From a checkpoint of a small transformer trained on Wikipedia.
Size: 8 layers, width 768, 12 heads of 64, MLP 3072 SwiGLU, vocabulary 27811, 118M parameters.
MLP neurons of a small language model. Each row is named by its layer, matrix (gate and up: input weights) and neuron, and shows model dimensions 272-335. Each number is 128 + 24 x the weight over its row's rms, rounded and kept within 0 to 255. A neuron's up and down rows have the sign that makes its largest values positive.
A block is one neuron, or neurons of one layer that tend to fire together. After each block is what it responds to, as a language model described it from the Wikipedia text at the highest values.

L2.gate127 [151 123 132  81 116 117 152 132  75 125 118 137  89 150 130 145 140 102 101 128 163 147 144 106 134  84 150 141 134 139  87 146  74 151 129 144 155  88 112 158  77 111 131 125 130 143 161  92 141 167 150 134 108  91 149 100 149 115 140 135 143 139 129 158]
L2.up127 [157 125  77 118 121 115 147 120 134 136 118 164 118 119 125 125 147 144 143 147 132 146  95 115 134 120 114 100 191 117 142 161 129 143 122 138 122 101 105 109 128 150 133  97  81 182 141 131 139 156 146 119 120 127 139 122 142 114  73 116 129 178  93 155]
L2.gate341 [134 135 100 118 154  96 100 120  93  90 172 141 126 154 137 114 150 157 131 152 165 117 112 125 166 125 135 133 131  83 102 142 139 148 136 152 138 128 142 120 113 168 187 111 132 118 144 103 142 154 144 131 152 131 162 116 141 140 118 153 147 167 143 145]
L2.up341 [131 144 110 169 153 135 113 105 161 133 113 109 101 102  91 119 191 149 137 106 145 107 136 131 137 142  88 163  76 139 113 121 160 110 179 159 110  78 135 153 129 148 175 107 108 123 110 136 138 161 155 180 129 126 140  80 123 124 118 100 164 155 132 102]
L2.gate792 [138 112 138 102 116 148 112 103  67 102 127 122 113 149 164 132 134 149 155 122 166 100 127 123 158 110 148 128 123  73 126 129 135 160 150 165  82 113 150 123 114 127 174 117 156 126 112 128 153 127 151 125 149 116 154 136 165 139 114 173 150 129 129 155]
L2.up792 [141 155 134 141  91 134 138 105 143 107 113 117  78 122 108 118 214 123 132 113 182 138 158 153 142 114 145 192 114 127 128 107 147 158 165 126  91  90 147 130 130 154 124 126 120 149 134 141 131 137 160 150 134  90  92 120 134 112 128  97 130 141 119  80]
L2.gate825 [132 145 166 123 146  82  62 112  83 110 117  98 116 142 145 115 148 137 147 141 148  95 147 144 164 135  97 126 105 134 108 109 175 132 117 139  97 132 126 136 132 130 149 145 126 128 114 113 126 116 154 110 128  69 125 124 127 121 125 169 170 140 147 179]
L2.up825 [120 166 159 146 140 122 128 130 153 101 114 113 109 119  76  70 160 146 121 137 125 139 144 156 110 165 103 167  72 109 140 116 144  90 122 120 130 117 146 125 138  77 126 141 130 150 133 139 111 141 113 121 144  84 111  92 134  69 132 130 154 122 106 115]
Sentence-ending punctuation

L5.gate957 [148 137  91 126 115 102 163 138 140 169 125 136  94 142 104 144 153 107 125 137 129 122 142 125 163 112 109 155 126  90 138 127 118 111 130 139 131 119 173  89 141 144 109 168 131 111 112 134 177 118  99 134 104 104 118 136 123 136 126 143  88 115 118 106]
L5.up957 [137 131 118  93 167 106 130 126 160 125  94 112 148 113 117 119 126 105 107 123 119 139 180 134 172 113 119 112 128 158  90 140  98 123 140 136 129 159 152  96 141  79  78 167 158 104 111 175 121 145 113 180  89  92 149 120 103 128 108 131 122 142 111 133]
L5.gate1082 [111 122 183 117 127 146 117 151 159 194 133  99 112 137 113 123  98 135  82 146 122 148  99 102 132 109 134 130 124 129 115 143 166 133 139 170 118 161 104  75  96 143 142 188 113 112 133 107 110 148 123 136  82 142 103  98 123 117 117 138  94 104 124 124]
L5.up1082 [128 179  99 115 143 125 158 102 170 144 151 106 116  96 109 102 149 138 172 170 109  98 122 129 148 140 118  86 129 114 147 120 147 126 133 108 120 129 158 120 154 117 125 122 105 141 116 124 138 162 108 141 132  83 130 120 126 103 113 104  99 143 118 123]
L5.gate1260 [ 48 130 114 111  77 119  98 157 129 144 146 154 151 168 126 131 117 150 157 160 101 179  96 144 152 155 167 151 152 131 112 101 105 149 115 143 116 108 108 150 117 136 145 119 116 124 111 164  96 143 116 118 115 153 111  92 115 145  87 132 141 164 151 126]
L5.up1260 [133 110 129 146 102 127  42 123 135 122 119 164  62 104  97 107  98  92 139 139 112 174 134 126 151 131 170 137 139 135 112 117 112 118 171 123 156 158 139 120 160 101 132 105 145 114 107 175 111 157  81 136 113 143 172 133 120 129 113  69  83 122 113 150]
L5.gate1290 [101 105 129 135 139 158 117 123 141 157 185 120 129  93 165 109 130 120  59 157 106 113 116 130 118 166 130 132 126 116 106 130 146 156 126 106 134  90  97 110 143 119 120 109 172 121 119 101  97 163 121 164 120 152 116 139 111 157 128 109 126 137 150 161]
L5.up1290 [128 121 123 104 119 156 117  89 129 102 109 122 137 125 135 137 153 112 121 164 145 134 113 142 122 131 149  89 138  86 127 118  88 151 134 114 165 141 152 106 138 117 144 157 151 121  81 107 161 151 149 123 142 129 126 139 141 115 141 127 133 118 133 139]
L5.gate1405 [118 166 109 114 136 124 117 146 164 152 109  88  88 158 124  87 133 153 102 149 106  90 159 144 151  76  96  96 101  93 119 149 105 132 128 125 141 136 115  88 127 155 110 155 140 112 106 139  82 163 133 164 150 113 139 151 132 152 109  85  92 127 120 137]
L5.up1405 [148 181 136  93 139 147 151 140 140 127 134 134 138 165 130 120 155 122 110 135 106 139 147 109 125 112 113 126 140 132 129 126 142 117 104 140 140 125 125 164 152 190 149  80 147 114 115 136 178 158 132 153 142 125 166  96 106 133 107  99 145 128 138 135]
L5.gate1602 [106 143 155 137 143 128 103 145 148 114 181 147 120 126 101 114 137 140 131 124 111 121 141 109 134 128 131 155 121 120 155 108  78 142 190 103 176 123 112 107 117 121  82 168 180 143 140  89 146 142 133 121  91  67  84  85 115 146 118 104  98 119 117 144]
L5.up1602 [115 114 127 171 131 147 136 133 173 148 109 123 129 110  91 123 151 176 123 121 133  84 103 141 139 132 133 131 153  98 115 131 137 173 125 142 121 108 124 134 142 133 137 119 139 111 143 139 124 145 207 121 125 113 146 133 122 140 122 144 108 140 114 126]
L5.gate2439 [127 107 108 142 142 155 119 146 138 188 127  55 156 154 125  84 191 119 107 122 119 144 131 111 143 139 126 147  50 127 149 156  88 117 100 103 156 172  83 145 132 118 134 108  95 141 121 148  69 150 114  85 107 146 138  90 189 141 104 108 108 141 116 139]
L5.up2439 [152 106 106 106 150 135  95 150 151 128  98 121 117 109 148 120 107 115 117 128 121  90 159 155 157 127 179 111 109 149 131 134 133 135 128 107  63  97 130 112 184 127 120 184 121 116 123 165 115 111 134 109 120 121  94 120 134 135 114  90 107 116  96 108]
L5.gate2909 [138 148 107  94 128 132 142 180 147 138 150 139 171 160 135 102 113 132 130 103 107 142 111 115 145 109 185 153 126  95 121 127 133 124 160 120  90 157 148 107 157  94 115 159 140 140 138 119 112 148 148 175 121 156 105 108 108  98 127 109 121 110  92 147]
L5.up2909 [108 161 165 152 121 138 114 117 111 157 118 107 132 110 144 140 137 119 148 140 119 151 114 118 159 151 106  98 128 110 170 112 127 135  63  86 105 168 112 156 119 138 135 139 157  87  93 172 107  92 125 124 147 113 127 107 142 157 135 137 110 126 121 128]
Name pieces and collocations

L5.gate9 [104 144 144 107 113 147 164  98 151 121 125 159 107 117 106 118 126 202 176 139  98 146 161 126 112 128 123 194 159 111 119 135 134 183 130 119  90 131 106 125 128 138 123 140 133 114 159 150 137 174 135  92  99 163  95  79 126 118 121 140 145 129 136 150]
L5.up9 [ 93 106  99 120 129 144 163 127 128 114 167 141 114 103 122 136 165 137 105 105 150 134 136 122 134 117 149 125 143 155 151 171 122 155  98 120  76  79 115 122 118 122  97 142  86 146 152 108 146 130 111 108  93 143 177 154 136 163 141 164 156 165 105 108]
L5.gate356 [100 167 122 121 139 153 190 132 114 125 165 152 139 154 149 155 112 120 130 113 150 127 153 103 139 166 140 142 106 166 127 121 131 156 171 112 112 136 139 138 168 110 127  97 119 150 101 153 145 162  75 108 129 164 107  90 135 113 112 120 100  99 115 103]
L5.up356 [134 143 144  67 135 173 142 179 111 125 106 137 133 173 127 131 118 145 127 165 121 141 108  75 108 156 135 152 121 146 120 125  98 146  97 118  86 155 115 122 126 113  98 149  96 118 146 129 117 135 118  97 114 161 118 104 115 122 147 131 119 118 123 141]
L5.gate451 [116 124 128  95 138 119 155 140 106 130 137 112 111 122 142 112  74 139 183 127 135 124 119 141 122 170 176 130 137 150 115 168 138 125 171 122 128 163  90 109 125 133 123 109 107 106 130 157 171 129 124 103  70 132 120 121  82 144 106 124 124  93  86  87]
L5.up451 [109 184 164  71 115 130 131 141 146 103 111 158 131  93 179 105 104 121 139  84 121 162 118 109 129 142 111 128 125 149 112 157 151 105 116 191 105 139 103 144 125 129  55 117 122 122 129 124 179 108  94 132  91 149 130 151 133 115 154  98 105 170 133 137]
L5.gate1402 [151 107 127  99 118 135 148 143 132 135 137 114 172 138 120 126 124 129 157  91 103 117 170  94 120 151 135 132 121  98 127 134 148 164 115 163 142 111  93  99 143  83 197 122 107 123 133 109 113  84 109 143 155 129 153 127 138 116 154 123 143 159  73 111]
L5.up1402 [120 108 149 132 106 132 113  87  98 132 139 148  93  96 126  61  83 147 139 113 123 170 169 138 170 123 123 180 108 141 163 173 154 125 105 108  93 131 129  89 168 133 132 103 118 169 128 132 130 104 142 126  77 127 156 141 119 127 151 117 108 117 104 139]
L5.gate1443 [112 165 111 135  94 141 125 154 145 199 122 160 127 129 115 160 107 111 126 137 152 128 150 118  83 148 107 124  57 100  94 121 130 128 157 142 105 110 111 136 114 131 124 133 115 108 102 112 117 133 172 107 137 105 135 126 125  92 108 144 100 133 125 117]
L5.up1443 [115 137 139  79  86 142 109 113  88  82 138 109 106 112 144 113 158 143 118 130  82 141 133 151  94 159 129 159 158  94 167 157 113 133 151 151 120 151 130 132 108 121  90 135 146 138 131 146  74 124 109 117 147 123 196 106 116 145 113 138 130  96 130 126]
L5.gate1606 [107 115 177  70  67 135 159 138 153 148 150 116 113 165 142 129 156 128 116  84 102 132 183 147 119 134  94 167 169 105 132 133 143 119 127 174 137  89 149  88 149 154 102 153 154 113 158 151 122 126  73 134  80  79 103 141  88 118 133 109 139 144 111  69]
L5.up1606 [ 93 119  96  69 143 196 125  82  99 102 128 168 119 106 127 133  99 134 122 119 100 141 150 129 137 114 117 112 140 106 114 120 140 109 104 135 103 103 165 123 154  86 154 112 125 135 143 143 142 123 115 106 100  93 140  91 115 127 125  66 120 119 151 140]
L5.gate2021 [125 144 120 132 132 112 104 111 111 122 129  85 123 139 129 125 110 153 126 161 117 115 123 172 124 133 116 113  99 117 117 155  96 140 120  97 144 150 100  88 123 104 106 130 130 136 119 119 106 116 117 110 152 130 174 112 103 142 127 108 113 130 116 115]
L5.up2021 [120 109 126 107 105 117 103 113 156 126 146  96 164 138 118 125  93 110 116 173 145  55 124 136 165  89 115 114 101 113  90 139 149 157 132 149 105 140 142  81 152 165  82 165 103 112 125 178  97 151 104  85 143  88 135 134 160 147 124  91 150 146 150 161]
L5.gate2710 [113 149 117 113  87 117  99 160 115 144 118 130  81 155 136 133 137 122  52 102 141 101  95  88 106 101 159 181 113  97 104 160 113 113  96 111 149  93 147 126 155 122 124 134 139 130 132 132 147 144 134 117 121 131 160 109 106 122  83 148 107 142 124 158]
L5.up2710 [145 144 119  77  90 146  95 127 129 139 133 157  93 101 109 200 117 129 108 111 159 130 117 176 153 155 127 120 106 111 156 107 168 113  93 114 134 130 113  85 157 165 150 118 122 114 166 109  79 120 132  91 130  89  87 127  97 143  77 130 116 131 138 142]
Career-verb complement slots

L3.gate125 [117 101 113  97 110 125 108 123  88 126 124 132 132 135 113 159 106 153  99 148 134 134 127 114 168  79 137 161 111 103 159 109  90 173 106 123 101 155 126 119 142  96  78 143 111  99 125 153 130 147 111 149 169 163 132  96 163 104  97  75 120 150 144 133]
L3.up125 [113 142 110 108 120 139 148  62 108 121 112 154  93  92 103 107 148 139 109 124 116 103 126 108 120 103 123 147 146  81 146  89 130 120 120 151 132 123 137 127 153 149 103 132 113  80  92 130 142 170 125 154  90 135 130 140 150 121 130 164 147 139 130 140]
L3.gate704 [131 126  91 121 112 118  97 115 132  91 133 175 167 124 140 118 172 108 103 163 128 127 114 124 146 135 122  89 146  83 135 104 133 138 128 163 130 134 113  85 129 130  87 220 100 100 144 119 153 115 102 112 152 117 141  99 150  99 117 106 143 141 140 147]
L3.up704 [112 162 166 141 106 135 151 142 135 107 172 101 118 113 139  99 126 100 136 121 137 166 110 161 138 109 141 140  88 140 136  89 183 102 126  83  96 134 166 129 134 126 144 120 137 159 139 136 101 163 105 171 136  98 120 101 160 169 100 131 103 141 113 159]
Temporal duration after "after"

L5.gate27 [117  94  99 123 142 188 140 141 116 142 145 134 148 155 133 114 113 125 136  87 104 126 144 109  89 119 117  99 139  82 154 115 127 105 129 111 174  89  93 131 139 122 191 141 111 136 124 139 117 159 152 133 151 154  98 167 125 136 121 136 124 108  99 130]
L5.up27 [113 105 132 136 174 134 173 155 147 110 118 120 145 115 136 116 120  69 144 119 134 115 125 194 136 120 151 111 129  96 109 165 121 167 195 132 142 138 157 131 110 136 147 125 114 158  86 139 108 134 152 185 123 131 110 136 144 169 123 116 147 102 110 125]
L5.gate240 [135 187 111  96 128 170 167 143 126 146 104 134 147 119 142 114 120 144 154 116 109 134 150 111 117 127 148 134 150 138  96 110  83 152 147 118 146 131 153  96 125 122 112 133 138 127 124 102 143 132 109  98 146 129 125 138 113 123  61 106 132 183 150 150]
L5.up240 [122 118 127 119 125  94 152 150 116  96 140 127 122 154  79 121  99 141 163 122 153 140 164 130 126 189 111 125 180  94 145 141 107 107 107 111 130 100 176 151 103 129 135 112 120 107 100 154 129 125 136  82 102  97 131 156 134 153 126 127 129 135  93 127]
L5.gate757 [133 139 122 116 140 131 168 125 133 145  89 111 124  96 104 113 145 154  90 112 158  97 116 119 139 157 133 141 128 122 117 113  99 122 122 132 152  93 116 129 110  96 146  86 126 130 107 131 160 168 184 124  92 123 156 144 103 151 137 122 139 141 136 135]
L5.up757 [166 143 163 147 126 104 118 125 151 143 127  99 113 127  98 150 167 127 134 158 138 126 108  90  66 133 147 147 142 102 136 146  86 137 117 168 125 130 134 111 119 131 146 154 161 109 146 144 129 103 123 154 147  55 155 169 132 103 130 111  96 102 114 120]
L5.gate1110 [139 146 140 101 102  98 107 168 159 110 122 122 114 125 101 155 125 153 115  93 114 138 101 130 146 113 123 138 128  93 101 124  82 115 112 146  87 136 152  92 102 114 132 140 133 125 146  87 110 141 128 136  81 135 169 105 145 133 107  99 145 126 109 145]
L5.up1110 [124  93 122 129 122 118 137 142 127 130 178 173 129 133 174 155 137 154 108 117 155 161 118  68 137 148 123 160 112 181 116 115 118  98 105 191 160  86 136 112 120 150 161 107 113 143 102 103 142 104 127 124 147 105 143 104 119 152 110 158  91 109 102 107]
L5.gate1171 [162  67 131 126 111 141 141 100 118 115 104 120  97 136 150  89 151 127 116  84 149  72 144 137 132 142 110 138 128  83 132 129 127 115 158 157 126 125 147  74  93 106 135 150 129 141 107 113 158 118 195 160 112 114 132 134 102 105 129 115 149 132 132 133]
L5.up1171 [101 120 120 146 126 129 120 120 153 113 128 115 138 129 118 130 115  89  96 127 129 107 167 136 109 100 164 123 118 147  94 107 131 157 142 133 101 107 144 125 150 116 107 136 131 118 123 140 104 139 154 136 107 132 149 157 120 128 139 133 116 136 120 132]
L5.gate2188 [138 125 119 137 143 157 138  89 139 113 148  86 152 129 139 136 121 138 140 114 183 133 144 100 110 113 136 120 125  98  99 147  86 132 143 149 148 129 132 120 114 163 136 134 109 134 144 158 111 163 178  62 124 103 133 190 106 159 156 160 110 150 147 167]
L5.up2188 [141 120 104 123 147 123 141 103  91 176 114 125 130 110 154 147 147 152 129 149 181 149 119 160 123 127 141 146 109 120  91 129 120 121 123 200 179  79 123 114  93 147 151  89 140 126 100 135 123 118 133 101 113 147 178 164 154 138 145 126 170 106 133 105]
L5.gate2548 [ 90 143 113 139 143 120 163 103 117 127 122 145 109 167 133 129 114  72  99 148 131 157 102 129  93 116 143 140 141 140 155 116 100 147 134 143 138 148  97 110 112  95 147 141 118 131  95 161 134 135 179 112  96 101 146 159 166 129 128 128  91 144 124 115]
L5.up2548 [124 120 153 153 152 170 132 134 131 117 133 137 115 165 105 114 155 164 147 112  72 117 118 107 110 128 144 166 117 115 147 103 121 173 141 181 124 131  70 130  96 143  96 155 144 125 136 120 136 155 132 161 129 112 125 134 106 149 111 114 122 121 150 122]
L5.gate2647 [103 153 136 141 152 128 128 100 113 113 143 158 121 141 103 116 123 128  98 146 117 121 117 107  95 116 142 140 103 142  93 168 111  90 110 108 169 151 156 118  99  88 129 140 119 134  94  79 137 174 137  92 135 124 126 162 142  99 120 151 120 135 113 184]
L5.up2647 [142 151 146 185 151 108 147 109  98 129  83 131 139 152 138 144 132 155 126 138 162 117 131 123 118 153 122 139  95 153 148 120 105 120  85 173  96 148  99  95 131 105 153 119 113 120 109 122 144 115  90 109 125 131 141 143 155 126 148 120 154 105 177 110]
End of lead sentences

L3.gate1005 [134 150 147 167 139 154 104 147 121 127 138 136  75 138 110  76 140 143 115 113 114 128 101 127 113 136 131 142 160 143  91 162 139 139 155  90 152 114 123 132 109 116 113 134 150  82 125 137 126 144 156  94 122  76 130 116 131  98 112 127 153 119 135 165]
L3.up1005 [112 126 110 151 151 153 127 141 154 166 154 118 146 134  89 138 146 127 108  96 162 111 102 147 111  99 127 105 129 142 124 148  93 140 139 146 174 120 154 158 131 117  92 108 189 149 148 160 108 166 166  79 120 123 120 119 130 163 162 155 165 118 138 140]
L3.gate2106 [116 138 140 132 159 131 116  96 116 117 134 160  99 208 115 140 110 151 150  99 163 133  94  68 171  98 138 128 142 122 104  91  98 120 152 174 102 135 139 147 128 121 117 118 142 118 102 156 120 118 181 113  85  90 153 150 126 157  99 150 155 127 152 134]
L3.up2106 [146 122 105 134 115 117 127 100 161  82 115 130 111 103 112 111 128 120 136 126 167 109 145 128 145 136 132 121 155  97 110 105  93 128 144 138 110 172 154 123 103 115 111 171 155 109 146 145 146 152 155 135 141  86 124 125 134 136 108 147 112 162 148 154]
Birth year digits

L2.gate114 [191 102 134  91 105 161  97  99 118  96 136 101 109 132 122 126 140 118 114 135 129 144 141 148  85 140  91  90  91 138 127 132 109 153 133 128 145  92 128 118 116 118 129 155  94  88 125 132  79 123 139 110 132 154 142 119 121 140 130 120 147 138 139 161]
L2.up114 [129 119 121 117 137 137 128 133 148 163 137 150 109 141 115 167 145 141  93 134 122 115 107  97 172 115 109 164 121 130 151 149 100  97 145 113 134 120 150  92 154 116  72  85 124 173 144  98 126 123 129 104  97 151 112 154 109 133 104 119 110 123 145 133]
L2.gate897 [159  94 112 128 120 127 103 130 107 126 100 127 128  81 139 105 114 123 131 120 154 153 113 143 173 151 117 161  80 199 158 153 115  89 141 122 154 151 124 119 135 107 148 109 113 168  90 111 117 136 131  96 162  99 141 105 115 184  90 106 147 106 108 128]
L2.up897 [151 100 150 113 142 110 123 127 116 115 106 112 152  75 124  94 177 138 133 122 157 129  77 116  55 105 153 135 117 186 144 124 140  79 134  94 106 125 133 131 116 104  91 110 136 108 108 146  50 134 143 122 159 125 167 151 127 140 167 124 137 160 109 116]
L2.gate1179 [136 138 140 120 132 145  96 137 118 121 103  92 132 129 152 118 116 142 140 151 102 172 146 135  98 127 161 122 121 148 128 132 129 121 105 123 186  97 102 126 133 106 136  93 103 117 154 132 118 125 136 162 128  43 117 125 104 141 139 117 175 140 148 128]
L2.up1179 [178 123 143 153 149 141  90 119 153 134 124 168  52 165 142 117 117 126 132 170 156 141 130 104 154 142 133 115 150 114  94 135 116 143 133 110 121 121 146 140 145 171  88 120 133 174 108 169 110 110 118 139 110 111 115 102 119 162 148 114 173 117 122 113]
L2.gate1826 [135 145 142 125 104  75 103 147 154  87 144  94 130 129 103 153 139  72 105 117 157 142  94 115 124 116 111  91 125 146 179 150 188 146 105 115 142 131  96 104 154 113 107 134 105  79 106 106 137 132 115 139 141 156 105 147 110 139 160 130 122 183 113 156]
L2.up1826 [148 105 101 160 114 112 109 129 129 175 104 136 101 124 153  61 123 116  99 120 105 153  97 119 129 108 145 141 138 168 143 196 118 160 101  97 116 133  95 140  98 136 113 114 136 154 191 134 125 103 123 125 145 106 116 132 131 134 101 150 164 151 129 117]
Inner name fragments

L2.gate649 [148 136 155  86 143 149 133 141 127 113 171 137 128 128 139  94 128 121 170 146 116 130 153  94  98 111 127 116 101 149 158 155  98 106 129 139 171 149  90 132 116  90 134 144 191 149 114 125 108 131 118 124 121 159 152 145 150 153 106 123 142 144 140 155]
L2.up649 [153 132 121 135  86 135  99 153 137 132 109 101 138 127 163 123 111 173 165 147 117 108 173 153  98 134 147 107 123 124 105 154 107 113 102 101 135 131 147 121 195  92 130 134 150 148 107  90 127 108 153 133 145 115  76 106 128 162 140 146 131 145 119 146]
L2.gate2902 [ 92 114  94 111 140 122 131 104  93 103 135  68 148 166 148 140  70 128 190 120 121 147 158 117 121 120 111 165 153 151 188  96 122 104 142 136 131 107 100 152 124  84 148 139 108 128 112 127 105 123 148 137 118 126 105 107 134  81 134 116  91 115 136 101]
L2.up2902 [140 167  85 112 162 113 120 148 111 112 100 142 111 134 149  83 127 133 156 107 139 118 103 166 141 179 130 118 131 101 121 121 134 154 132 104 161 100  97 107 135 157 110  95 141 172 122 104 137 117 138 155 134 116 111 116 144 120 105 104 119 147 138 126]
L2.gate2991 [120 123  77 118 140 142 119  99 115 129 147 139  99 161 113 141 136 141 128 122 142  89  99 122 135 147 123 160 174 152  92 149  77 149 205 168 112 130 116 103 144 158 128 127 111 100 126 101 114 107 116 110 115 126 140 140 120 111 145 154 193 191 158 140]
L2.up2991 [101 150 132 145 132  88  95 122 171 111 140 133 149 132  95 103 142 122 114 108 137 126 104 138 120 144 143  78 139 112 129 104 106 106 141 128 141 180 111 113 162 133 122 119 125 136  99 146 105 122 138 117 163 134 138 108 103 110 103 124 119 151 139 122]
L2.gate3040 [125 136 117  78 144 130 148 133 116 142 117 156 128  97 140  98 135 106 160 132 113 123 151 112  90 162  87  95 156 137 188 106 147  96 127 104 121 124 131  99 169 103 127 125 126 125 110 151 115 103  99 145 144 138 158  97 100  94  99 118 116 188 110 176]
L2.up3040 [139 117 112 177 106 164 132 128 123 136 129 102 139 104 185 118 141 108 170  86 111 118 159 156 142 129 137 114 157 142 124 150 107 125 132 148 152 154 143 150 116 134 125 135 149 127  89 141 142 158 155 139 106 161 148 119 166 113  67 123 130 164 165 107]
Quantifiers and subject auxiliaries

L3.gate1931 [ 97 159 132 115 151 130 101 125 115 151 115 119 172 148 127 131 111 117 157 108 153 143 151 122 158 153 152 140 114 139 111 118 129 107 114 132 129 132 151 150 149 123 133 115 111 131 126 174  96 146 131 155 128 108 135  97  79 112 103 121  72 121  86 136]
L3.up1931 [140 116 104 158 141 125 124 134 142 138 125 107 173 121 140 103 120 100 100 178 196 159 180  96 109 140 139 104 171 131  95  94 101 117 124 167 122 128 126 110 149 109 116 126 133 138  92 102 126 164 117 126 116 105 150 131 166 102 123 131 128 108 132 130]
L3.gate2233 [140 160 105 100 109 100 136 138 101 170 166 117 156 122 118 105 116 128  67 110 134 112 119 133 161 119 131 118 138 132 152 123 111 128 133 145 188 156 149 110 173  47 140 131  84 114  99 149 127 160 149 101 159 142 125 130 145 135  83 146 124 137 155 168]
L3.up2233 [141 169 120 123 141 144 113  68 108 141 140 149 117  99 127 155 118 121 139 145 141 127 106 152  96  86 109 130 128 105 133 144 100 142 162  90 136 132 107 106  93 123 131 133 100 164 109 146 137 143  93 167 162  77 154  86 108 117 132 138 126 149  98  76]
Existential "there" continuation